{
  "positions": "rope",
  "init_std_o": 0.0,
  "init_std_up": 0.0235,
  "batch_tokens": 65536
}
MLP neurons of a small language model. Each row is named by its layer, matrix (gate and up: input weights) and neuron, and shows model dimensions 32-95. Each number is 128 + 32 x the weight over its row's rms, rounded and kept within 0 to 255. A neuron's up and down rows have the sign that makes its largest values positive.
A block is one neuron, or neurons of one layer that tend to fire together. Before each block is what it responds to, as a language model described it from the Wikipedia text at the highest values.

Responds to: Prepositions linking a preceding noun or number to a following noun phrase, especially of, among, near, at, during, as in one of the, among the ten teams, near his home.
L3.gate18 [109 168 127 118 148 122 158 151 159 176  94  87 130 116 159 114 104  60 127  92 177 147 102 132 152 120 165 121 119 143 131 164 170  70 152 143 152 113 148 178 187 200 167 151 108 150 109 123  76 189 169 143 156 178 179 112 116 115 163  92 126 108 154 111]
L3.up18 [145 111  99 184 184 188 139 134 137  93 116 104 112 130  98  81 159 137 105 134 107 168 104 132 118  96 143 136 153 153 187 123 125 117 146 126 133 101 162 127 182 176 128 164 109 123 132 112  78 149 119 174 128 148 146  86 136  95 168 165 207  86 149 129]
L3.gate287 [111 125 133  99 132  82 122 134  92 122 145 139 127 111 166 205  84 124  49  99 178 149  63 176  39 163 109 123  55  80  64 109 102  65  96  91 132 116  97 170 112 136 106 145 117 164 128 107 126 109  70  83 110 108  99 163 177  58  91 163 205 163 135 140]
L3.up287 [ 92  95 160 133  92 144  97 164 166 158 104 156 147 163  62 151 111 101 110 111 146 127 150 128 105  86 141 125 146 179  80 145  87  82 118  88  76 124  71 160  94 102 113 113 160 123 132 150 104 118 143 123 143 155 122 182  94 122 155 142  47 180  95 102]
L3.gate468 [145 134  75 160 143 113 179 107  94 120 153 113 108 109 150 130 118 118 154 134 162 105 145 172 157 164 179 160 122 130 123 158 156  81 112 103  88 133  62 137 103 134 114 112 143 165 170 132 151 109 100 131 188  94 132  91 131 120 186 122 113 127 102 165]
L3.up468 [123 119  66 195 138 137 119  97 152 160  98 155 153 119 130 141 182 134 139 151 139 115 114 175 136 203 104 148 109 132 138 111 180  91  90  59 147 134 105  89 122 163 156  45 118  84 134 122 128 138 147 154 155 129 126 143 157 118 148 117 116 147 184 134]
L3.gate835 [121 182 105 112 150 128 167 146 163 113 129 164  66  97 135 147  57 148  89 134 183 182 115 172 175 135 141 114 134 100 115 101  86 170  96 111 161  93 109 134 120 136 115 142  68 177 159 108 110  78 137 122 124 133  84 114 136  98 139 106  90 123 180 147]
L3.up835 [120  85 130 112 121 113 144  93  77 146 138 176  54  87 137 122 140 117 150  52 130 175 125 122 149 108 125 103  76 103 113 102 181  93 122 122 112 104 151 148 134 133  89  81  75  91 162 133 146 130 152 137 125 143  83  97  84 140 122 136 126 128 122 117]

Responds to: Hyphen tokens inside Markdown table divider rows (|---|---|) under header rows of Wikipedia tables, and weakly hyphens in compound names such as Abdul-Jalil.
L3.gate841 [100 184 121 149  69 127  82 164 159  95 127  98 123  84 114 133 152 114 178 125  84 147 141  97 115 111 163 119 112 132 129 147 198 169 159 109 133 141 126 185  97 143 141 107 131  91 163 117  96 102 127 101 231  81 109 132 152 109 100 114  93 105 132 157]
L3.up841 [ 89 136 107 108 134  82  91 155 146 167 196 138 149 113 117 142 122 115 186 143 151  95 113 113 157  94 150 128 134 124 113 117 133 138 112 116 140 137 149  69 125 150 100 171 102 113 103 126 121  92 154  69 153 111  75 101 166 189 100  96 145 103 176 156]
L3.gate950 [171 126 151 111  59 120 158  98 122 202 166 194 164 141 139 194 108 132 134 110 111 112  78 161  92 153 151 132 126 159 101 111 145 170 141 127  80  96 106 133  74 179 125 176 128 160 140 155 144 100 176 149 134  76  89 140 112 131 117 122 162 118 127 142]
L3.up950 [128 149 126 134  64 164  63  66 161 132 142  89 117 130 134 155 126 118 166  70 162 138  88 115  67 147 112 154  91 154 130 121 136 131 132  86 131 130 148 196 163 161  94 121 122 121  87  99 116 101 109  53 152  89 107 133 109 147 143  82 142 122 131 157]
L3.gate993 [129 126 141  91 130 120 130 120 161  74  92 112 137 132 157 147 139 113  97 131 127 145  63 138 131 142  59 168 107 131 111 102 170 167 162  67 138 132 134 130 114  90  78 105 104 128 142  83 127 118 100 158 110 162 100 188 158  98 111 123  83 137 125 128]
L3.up993 [128 123 162 156 125 135 144  89 173 174  88 139 153 111 137 118  94 137 110 141 109 134 152  42 116 144 196  73 153 135 131 110 174 124  87  94  67 152  73 116 145 108 161 134 142 157 115  96  85 131 127 154 138 116  89 123 156 132 129 149 193 126 130 135]
L3.gate1453 [157  99 143 123 125 159  92  84 120  76 124 139 127 226  31 182  58 113 133 115 174 105  95 131 107 122 197 126 133 160 113 174 121 174 117 162 109 141 124 173 143 169 145  90 108 171 156 114 163 114 108 112 128 163  86  77 138  98 108 185 126  84  77 191]
L3.up1453 [134 152 160 180 139 144 125 110  98  56  97 152  81  96 101 113 193 121 100 199 115 113  85 205 135  80 172 117 140 142  87 111 145 173 156 159  68  67 122 131 124 208 165 148 144 196 105 146 105 103 121 150 100 145  84 165 134 143  62 163 132  72 116 157]

Responds to: Fires on the verb or preposition introducing a school in biographies, such as attended, graduated from, educated at, went to; weaker on other life-event words like died, return.
L6.gate85 [116  95 136 142 142 135 108 135 113 132 145  36 117 174  53  95 111 133 166 113 120 123 126 167 134 109 106 104 176 119 140 124  38 108  78  88 179 162 135  41 116 181 160  90 128  99 110  65  95 126 117  38 132  76 168  90 158 134  82 117 173 116  70  86]
L6.up85 [125 102 125 174 132 124 127 118 151 192  84 123 133 160  63 114 148 138 128 136  47 107 138 117 139  99  83 143 130 169 136 110 125 181  49 143 166 166 166 139 136 120 110 139 135 164 173 109 132 130 122 146 122 120 125 116  85 136  81 124 136 100 145  75]
L6.gate108 [160  99 165 134 107 121 186 161  92 119  50 200 154 147 144  47 106 104 113  79 159 121 167 152 104 125 130 171 117 121 124  89 188  77 142 169  90 106  70  75 140 154 122 125 115  49 132 106 142  94  84 143 125 100 175 142 136 131 145 162 131 111 129 129]
L6.up108 [180 123 187  95 121 144 124 124 126 106 134 177 141 138 119 128 117 190  85  89 137 136 106 121 122 140 166 137 137 112 124 139 104 100 141  96 122 124 131  75 159  81 197  76 114 112  48 143  96 150 148 181 128 117 153 166 174 148 118 127  77 163 201 118]
L6.gate214 [106  79 106 121 162 145 182  93 136 189 125  88 127  45 119 121  99  64 160 187 169 101  72  62 125 121 141 102 110 124  79 140 144 151 136 121 184 130 141 161 143 123 130 150 155 134 100 135 142  66  76 157 156 124 146 113  98 156  92 134  41 183 135 108]
L6.up214 [135 114 104  83 174 130 181 140 147 114 117 135 116  93  73 142 136 128 193 130 113 119  80 113 100 134 160  67 126  74 124 148 138 130 119 107 193 133 154 145 118 111 141 139 180 142 155 132 134 115  80 184 115 165 120 123  96 145 121 119  82 125 143 101]
L6.gate361 [110 140 186 146 149 178 130 168 179  87 156 155 167  91  32  99 102  62 136 138  90 162 103 130 161 109 208 112 124 153 141 125 112  69 114 114 100 226 140  96 104 133 114 124 158  83 195 148 144  66 153 136 175 133 130 124 163 134 106 112 115 118 121 117]
L6.up361 [ 97 125 172 122 141 112 101  87 140 161 158 141 136 159 120 135 145 178 124 122 128  88 136 110 129  65 117 150 101 110 122 106 182 117 166 103  84 173 126 138 107  93 105 119 138 138 127 128 123 117 156 192 101 110 104 173 123 128 158 125 111 188  94 136]
L6.gate507 [145 106  98 150 104 143 161 123 112 115  72 116 115 166 128 126 171 156  76 132 146 154 131 103 108 149 179 158 131 118 129 188 115 161 168 159 146 135 150 155 213 152 168 133 144 130 111 162  83  65 165  49 108 151 168 125 153 125 130  96 177 110 109 154]
L6.up507 [118 100 122 140 113 129 137 164 115 140 102  71 163 154 127 166 147 138  78  73 161 136 104 173  85 120 128  95 125 140 149 116 177  76 171 149 123 169 121 136 160 137 135 164  81 113  82 168 124 102 141 101 140 157 117 145 136 150 121 115 144 140 161 143]
L6.gate694 [117 140 183 120 132 116 253 187 129 123 143  88 104  95 117 146 120 106 150 118 128 124 181 140 173 131 124 105  90 117 100 130 181 170 109 111 191  92 156 104 127 101 178 147 171  85 135 109 140 117 187 175 129 126 150 104 134 201  66 138 122 117  95 188]
L6.up694 [ 41  99 141 134 138 134 132 128 122 125 183 209 152 123  90 138 141 119 145 101  95  87 128 167  89 149 153 118 153 146 137 154 111 112 114 144 161 123 143 105 190 108 100  98  94 103 192  76  79 101 138  98 127 132 155 125 169 129  80 129 119  91 132  85]
L6.gate876 [147 182 130 126  80 126 164 146  77 116 102 123 138 186  52 113 110 189 101  98 135  76 176 154 131 150 134 140 132 124 122 147 144 159 107 132 179 127 176  55 123 126 127 113 127  69 168 119 173 184 110 181 194 183 117  92 139 160  59 132 163 159 102 151]
L6.up876 [144 140 135 154 143 143 130 172 162 113 110 145 149 161 113 115 126 161 102 181  89 100 123 101 187  59 119  98 121 142  95 153 114 184 135 111 186 122 135  86 183 151 175  70 147 161 119 133 177  96 177 134 158 105 173 135 163 173 128  81 175  94 126  89]
L6.gate895 [123 113 110  92 120 192 156 136 199  91  79 140 128 161  93 129 175 134 133 136 115 176 133 133 118 112 204  86 123 148 133 146 142 191  65 128 117 106 113 151 171 138 143 111 117 126 111 135 135  99 111 133 141 143  67 147 106 124 137 136  59 125 104 121]
L6.up895 [143 149 146 103 142 201 144 141 117 111  96 129 121 145 138 124  93  99 143 108 111  97 109 125 100 115 104  93  83 159 109 185  51 154  74 105 142  94  66 249 130 141 155 135  94 140 180  97  62  86 166 146 136  81 176 123 133 183 114  68 114 134 143 125]
L6.gate938 [159 104 127 135 119 123 122  94 110 134 126 178  93 149 110 120 189 153 103 144 150 158  88 103 101 112 116 109 149 108  66 114 141  98 165 142 121 103 168 124 203 186 157 153 119 103 114  64 126 129 171 121 152 119 111 129 188  66 113 147 126 123 182 103]
L6.up938 [164 147 141  69 136  59  65 153 132 116 129 157 126 170  79 102 133 117 177 125 116 110 149 100 106  82 119 145 150 164  78 157 183 130 102 121 120 159 149 123 129  90 122 113  56 146 146  44 143 152 198  92 113 152  99 164 184 145 167 119 181 172  92 113]
L6.gate1172 [117 109 178 149 167 196 114 139 143 140  92 135 125 126 119 110 109 106  97 125 129  99 144 105 147 104 152 122 142  83 110 168 117 121  66  89 161 153 112  77 101 112 151 169 143  97 138  78 119  78 202 180  81 165 114  95 175 142 108 124 116 122  92 130]
L6.up1172 [117 120 149 186 115 125 170 153 115 142 171 141 134 117 123  98 100 239 161 102 117  61 146 112 117 106 141 146 157 170  73 168 141 168 124 103 131  79 129 118 222 162 130 113 140 145 158 172  69 112 155 147 139  91 152 111 169 120 125 117 107 193 153 127]
L6.gate1330 [120 173 100 168 148 153 190  63 166 109 111 109 148 147  63  93 181 151 140  99 125  59 143 103  58 104  76 120 117 132 223  96 127  87 162  86 124 175 124 109  80 115 150 167 154 146 166 135 146 152 144 140 156 129 149  98 173 130  86 109 140 162 108 167]
L6.up1330 [131 143  95 123 134 152 166 133 124 168 115 127 113 131 169  68 144 123 128 124 150 103 125 105  64 100 128 141 118 132  87 124 104 174 107 133 135 157 100 128 143 110  95 107 137 114 150 134 150 116 163 110  78  87 115 117 148 200  78  91 142 120 130 140]
L6.gate1335 [120 126 181 113 117 100 141 144 126  69 134 140 179 163 110 150 159 210 186 150 105 118  33  95  89 105  94 129  97 139  83 155 150 117 164 129 124 101 134 126  98 106 150 147 147 148 137 119 142 132 136 194 174 168 142  75  91 127  96 134 142  89 151 128]
L6.up1335 [101  99 156 136 130 107 209 136 132  82  45 116 155 116 136 125 128 122 132 151 133 104  93 123 128 172 114 124 118 124 137 109 129 109 118 133 148 133 176 122 144 116 115 125 135 129 152 142 109 124 120 191 140 168 119 113  41 153 114 134 100 163 178 144]
L6.gate1422 [115 151  99 155 145 123 162 171 167 103 111 127 125 120  59  94 121 154 167 122 164 127 116 144 119 138  96 172 147 169 120 116 120 123 137 135 129 144 126 191 113 156 145 110 113 110 135 121 177 122 143  92 102 135 130  80 141 145 133 141 134 131  93  94]
L6.up1422 [133 152 143 129 202 123 123 116 125 136 118 133 100 107  70 104 163 157 150 102 174 119 168 108  99 121 164 108 145 154 142 136 140 198 165  98 140 135 118 176 141 187  85 132  68 123 166  98 113 142 154 140  90 165 177 124 118 169 146 102 173 110 160 159]
L6.gate1441 [125 131 175 129 146 196 120 160 133 122 152 181  80 170 101 168 155 131 141 120  70  87  80 132 136 168 101  96 125 155  79 129 123  94 120 162 166 108 159  99 178 118 118 110 117 117 115 144 158  83 113  99 169  74 151 115 122 118 110 106 129 161 139 145]
L6.up1441 [117 159 173 135 154 143  89 190 135  90 114 201 129 158 144 132  48 146 202 120 171 114 103 143 142 164 117 110  95 129 155 205  84 105 112  98 139 106 119  88 105 159 116 113  62  99 185 142 119  91 100 125 152 129 132 169 132 167 122 164 143 133 179 126]
L6.gate1481 [ 91 133 116 130  85 152 151 117 123 180 147 155 140 150 134 125 120 178 134  96 103 107 178 108  97 101 131 183 155  87  93 195  97  43 112 164 111 104 111 119 131 105 154 111  96 192 160 118  73  53  81  90 142 132 122  93 126 133 155 160 153 165 140 116]
L6.up1481 [153 110 131 121 135 123  83 162 101 138 183 126 149  88 167 109  95 123 119  96 119  87 171 107 162 162 143 116  85 138 154 124 126 153 103 121 134  88 131 118 126 111  99 170 125 120 166 152 111  85 129 102 166 105  99 134  98 204 159  87 154 135 140  93]
L6.gate1645 [121 171 142 157 152 224 151 142  79 171 115  78  93  88 106 117 108 129 112 164  82  83 131 108  53 136 186 136 114 165 151  82 107 125 131 123 102 106 112  88 153 130 168 129 137 115 199 101 116  94 153 112 159 108 216 170 168 136 104 138 151 130 123 132]
L6.up1645 [153 208  96 142 205 182  78 140  65 133 125  76 139 132 124 137 144 183 131 144 104 111 122 111 134 140 140 165 135 118 169  92 125  63 155 112 140 142 111 122 150 134 141 118 159 115 155 208 195 107 133  22  76 104 166 175 164 137 139 119 153 190 136 115]

Responds to: The final hyphen of a |---| cell in markdown table divider rows (election, census, award tables); weaker on mid-word pieces like log, ric, and bullet dashes.
L6.gate27 [ 70  76  95  89 118 122  89  93 153 120  95 146 135 149 136 139 101 118 108 120 149 101 149 107 149 156 200 123 125  83 119 153 133 131 126 103 124 134 121  92 133 113 169 123 124 136 103 126 168 110 188  95 109 159 144 134 135 171 101 109  81 103 136 142]
L6.up27 [115 188 113 104  90 141 115 145 152 126 130 139 149 136 159 131  97 185 124 108 160  90 107  78 141 156  76 181 136  94 118 135 149 141 194  85 142  77 195 108 149 129 154 105 177  91 103 124  97 116  92  67 119  60 143 128  74 137 102 175 135 121  99 113]
L6.gate188 [130 108 151 160 135 156 156 149  97 137 150 132 112 126 139 163 113 132 119 130 126 120 170 169 161  73 124 139  74 117  77 126 146 163 122 110 171  80 140 128 112 150 104 117 134 140 167 140 110 174 150 158  81 116 139 177 190 182 123 192  87 139 116 143]
L6.up188 [ 99  57 120 149  84 135  72 106 173 112 169 110  92 101  99 115 165 139 111 192 106 130 121 135 161 118 175  94  90 156 111 111 126  95 122 167 166 137 108 110 130  92  99 113  89 123 130 149 183 179  98 119 161 158 122 125 171 112 139 124 142 128 137 144]
L6.gate476 [102 111 122 138  83 134 135 125 126 173 159 157  88 123 116 140 186 146 126  62 150 151 177 115  71 108 114  94  82 115  95 160 170  98  92 164 105 145 153  85  42 165  93 117  53 108  83  90 122 160 124 156  84 148 184 115 170 121 142 131 120 148  81 129]
L6.up476 [108 134 151 155  74 157 111 153 104 153 148 155 148 142 125 136 143  62 162 154 117  89 106 159 134  57  74 127 133  86 107  98  87 117 137  94  75 127 139 134 160  53 149 131 145  50  84 151 127 125 139  96 126  91  91 184 133 172 121  76 145 165  82  73]
L6.gate562 [126 138 115 138 120 190 130 154 130 166 143 118 106  86  76 103 167 111  93 136  98 128 117 137 150  87 175  64 122 180  79 107  92 170 116  94 138 109 127 186 138 110 140 102 157  79 190  99 148 121 128 115 152 145  64  92 145 187 160 141 131 113  78 153]
L6.up562 [ 99 152 141 108  98 174 160 141 153  97 143  87  83 125 156  65 176  69 142 105 130 129 180 125 106  94  73 158 166 176 133 122  78 136  81 113 131 160 149  95 147  82 130 153 181 110 126 142 141 169  92 113 171 129 131 170 105  96 144 144  70  81 125 132]
L6.gate606 [146 149 117 162 117 122 109 122 107 118  63 151 108 108 129  71 119 131 100  71 102  77 126 136 138 171 172 139  75  86 173 116 163  88 181 166 111 135 154 122 156 139 167 195 123 145 157  93  77 135 128 138 120 133 105 150 163 140 251  87  88 124 163 108]
L6.up606 [ 96 147  97 127  27 182  94  64 121 167 174 114  88 245  94 116 155 181 116  98 120  98 188 173 110  80 160  77  53 114 135 120 119 101 146 151 115 136 163 109 117  91  98 158 118 175 111 145 121  84 120  82 148 114 126 105 120 166  87 114 131 123 145 126]
L6.gate668 [168 139 171 147 122 112 107 121 107  95 103 119 107 166  90 149 138 137 113 165 155 101 102 150 174  81 161 140 105 120  99 146 127 137  94 149 120 142  91 120 130 134 102 118 136  59 129 122 190  99 134 126 166 100 138 157 158 139 105 178 118 134 176 162]
L6.up668 [136 106 108 203 102 115 165 140  51 128 152 182 169 104 133 129 156 130 109 182 150 133 125 116 199 153 155 170 143 130 122  75 136 132 159  90  73 172 166 167 188 124  92 149 159 149 167 147 162 154 234 142  95 112 140 135 110 162 107 116 183 120 146 166]
L6.gate697 [159 105 148 112 139 156 121 106 138 113 168  82 127 112 188 163 127 118 157  95 104  91 142 202  71 105 176 140 120  66 155 176  81 132 100  67 144 106  83  63 147 109  75  90  79  93 138 118 106 179 162 105 115 195 100 137 149 146 135 136 129  99 137 159]
L6.up697 [109 146 160 147 100 138 142 125 108 103 111  68  97 140 108 126 233 131 154  95 125  98 139 138  70 112 132 146  93 107 101 195 101 129 182 160 112 100  93  98 169 103 114  80 153 162 179  96  94 169 159 126 122 138 176 113 115 134 143 130 129 105 133 159]
L6.gate918 [188 116 124 178  95 110 107 123 205 136 107 150 158 150 138 102 157  91 180 156  62 116  87 113 153 174 138 107 138 128 116 164 105 143 171  93 115 112  94 126 160 161 208 143 164 184 112  77 149 157 129 137 160 175  96 108 143 128 103 141 156 110  79 139]
L6.up918 [126 167 189  88 120 180 138 134 161 113 109 137 151  64 132 125  75 111 148 161 131 140 135 127  83  99 149 158 147 154 116 173 119 173 150 127 111 108 123 123 113 151 120 149 130 112 152  98 222 105 120 130 158  84 146 107 146 135 192 112 129 153 147 151]
L6.gate1101 [ 97 170 115  74 117 172 166 111 103 127 101  92 106 142 103 112 115 138 131 140  77 160 101 137 121  45  96 115  85 130 112 141 212 107 147  62  97 163 154 123 151 109 118 148 123 184 137 208 151 146 151  81 138  88 115  80 125 120 120 125 163 205 148 111]
L6.up1101 [128 110  66  71 132 153 153 167  56 103  99 149 149 134 100 200 154 136 126 155 130 141 120  97 188  93 163 111 132 128 132 167 143 115 176 172 108 124 185 133 127  87 100 154 128 146 139 127 145  94 191  90 109  96 100 152  85 166 204 125 186 138 183  61]
L6.gate1311 [157  92 117 144 157 143 205  70  87 100 155  94 101 186 148 177 144  89  80 114 108 140 183 168 140 148  75  75 120 176 142 102 158 179 133 165 135 159 170 127 187 122 168 119 100 130  63 120 105 157 150  67 134 161  97 120  73 128  87 149  98 178 158 110]
L6.up1311 [179 133  74 119 136 119 154  98 156  99 106 148 127  89 128 153 146  87 136 185 136 133  95 170  96 119 141  65 120 153  89  82 171 112 151 153 121 147 126 116  99 146 147 124 131 105  69  98 175  91 142  89 134 118  83 101 147 131 147 117 121 109 119 143]
L6.gate1327 [ 62 132 138 176  91 141 146 179 133 100 113 106 197 123  98 155 121 118 132 166 158 159 124  68 131 126  93  86  91 125 138 201 133 119  83 113 185 194  94 160 113 172 162 146 187 117 114 120 122 134 127 180 138 172 162 167  95 127 113 141 193 167 106 133]
L6.up1327 [ 92 188 162 103 153 113 132  96  95 147  84  99 142 125 114 102  63 102 120 113 128 132  90  70 110 153 140 113  82 158 185 126 118 138 117 101 160 168 122 118 130 228  92 138 182 187 118  89  79 115  60  89 136 137 137 188 121  86 173 195 128 145  81 123]
L6.gate1354 [105  55 154 177 133 116  79 120 115 109 157 118 146 163 131 134 145 128 197  64 112 143 151  85 149 126 152 115 180  67 114  73 119 128  84 114  72 134 146 139  99 130 158  84 148 123  83 107 133 162 160 151 113 116 157 131  59  81 137 132 132 107 192 155]
L6.up1354 [116 124 144 176  85 127 156 171  83 166 157 162 110 147 180 187 101 132 108 103 130 165  93 156 158 127 145 130 101 173 137 135 105 104  79 172 189 108 140 134 162 136 101 143 150 138 157 134 124  84 193  98 100 152  87 104 135  84  98 150  97  89 128 157]
L6.gate1569 [ 92 114  68 144 132 135 150 177 147 124 193 141 125 136 140 176 118 114 112 103 177 145  95 168  68 131 222 167 119 104  62 120 119 140 112 131 137 155 157 188  93 134 112 136  75 132 119 142 116  84 200  88 146 188 142 136 137 120 117 125 116 130 179 113]
L6.up1569 [111 107 126 131 142  69 150 135 113 205 159 142 134 101 155 114 130 145 159  76 113 134 137 106  96 110 109 117 114 140 153  90 140 122 123 147 160  55  93 141  63 144  60 143 108 118 157 123 143 111  72 160  94 152 111 136  88 114 167 135 194  54 107 158]
L6.gate1586 [113 117 149 164  95 199 139 136 103 135 146 124 165 150  98 141 130 122 134 117 118 143 129 116 123 168 181 110 155 126  78 164 145 136 106 104 152 121  90 171 146 113 128 196 179 143 210 173 152 160 187 100 151 106 117 159 135 130 102 141 127  98 161 125]
L6.up1586 [129 176 191 119 128 215  97 140 147 100 143 147 133 140  66 170 165  92 148 154 186 166 142 189 180 168  98 162 187 163 103 139 107 178 129 154 173 136 129 108 131 157 142 146 162 133 174 164 124 110 164 110 110 159 138 150 162 205  92 184 109 134 163 181]
L6.gate1674 [109 127 101 126 116 130 140 108 144 161 125 103 225 141 191 146 168 172 113 124 133 105 171 112 139 101 108  93 128 196 108 132 156 183 146 158 103 165 136 137  90  94 107 195 113 165 151  93  88 121 129 122 180 151 167  79 129 171 141 150 132 148 100 178]
L6.up1674 [ 89 178 179 173 164 110  89 159 130  95  72 133 100  89 174 120 233 116 177  91 126  75 204  98 124  93 121 145  43 110 110 116 166 134 123 170 120 143 196 136 108  92 186 150 112  86  65 132 154 125 167 142 125 149 151 102 161 157  78 147 152  92 101 143]
L6.gate1696 [ 81 186 180 127 122 129  79 112 133  92  85 112 164 158 157 134 134  92 115 153  78 131 108 112 111 124 138 143  67 121 104 174 112 118 110 125 118 130 126 156 134 144  92 156 172 126 129 119 146 151 118 116  91 108 130 144 138 138 128 156 178  98  94 114]
L6.up1696 [ 90 118 136 115 140 113  88 160 130 130 139  96 129  89  96 105 127 163 154  92 148  49  92  78 165 142 156 117 142 120  89 107 148 157 226 175 113 110 148 111 140  92 155 115 174 163  73 140 143  50 118 152 100 159 142 115 141  93 166  73  90 147 144 178]

Responds to: Mostly the first "=" of a wiki section heading after a blank line, and "-" in table divider rows like |---|; occasionally in, hyphens, apostrophes.
L4.gate486 [ 73 103 181 136 137  92 156 121 173 147 107  89 155 141 141 125 102 122 115  52 135 152 130 143  74 106 150 100  86 144  92 192 123 175 160  92 111  52 156 129 129 112 131 129 143 154 181  61 119 127  67 127 124 139 108 159  89 153 139 122 185 119  88 132]
L4.up486 [127 143 144  88 123 131 141 147 138 112 117 101 160  82 107 196 115 138 114  56 148 167  84 162 182 149 200  98 107  60 159 135 110 123 109 189 163 121  95 119 111 166 143 123  98 126 134 154 140  48 128 149 162 111  94 119  84 179 141 136 151  92 113 161]

Responds to: Prepositions and verbs that introduce a degree, award or sentence in biographies, e.g. graduated with, received from, sentenced to, earned.
L4.gate1296 [124 158  90 134 137 100 152 159  67 175 107 142 132 100 136 149 164 142  80 113 172 140 169 131 100  62  90 175 128 119 106 167  96 109  96 108  91 210 123 184 140 167 142 162 102 137 160 118 112 114 140 130 175 147 134  93  96 100  76 108  68 183 130  26]
L4.up1296 [ 95 166 143 118 130  97 180 106 123 168 128 165 147 128 158 136 203 144  85 118 180  95 174 119 110 170 125 138  88 103  94 150  88 127 119 146 117 203  82 161 137 147 113 140 110 128 126 148 101 128 195 129 144  96 165 114 121 121 160 109  78 122 132  95]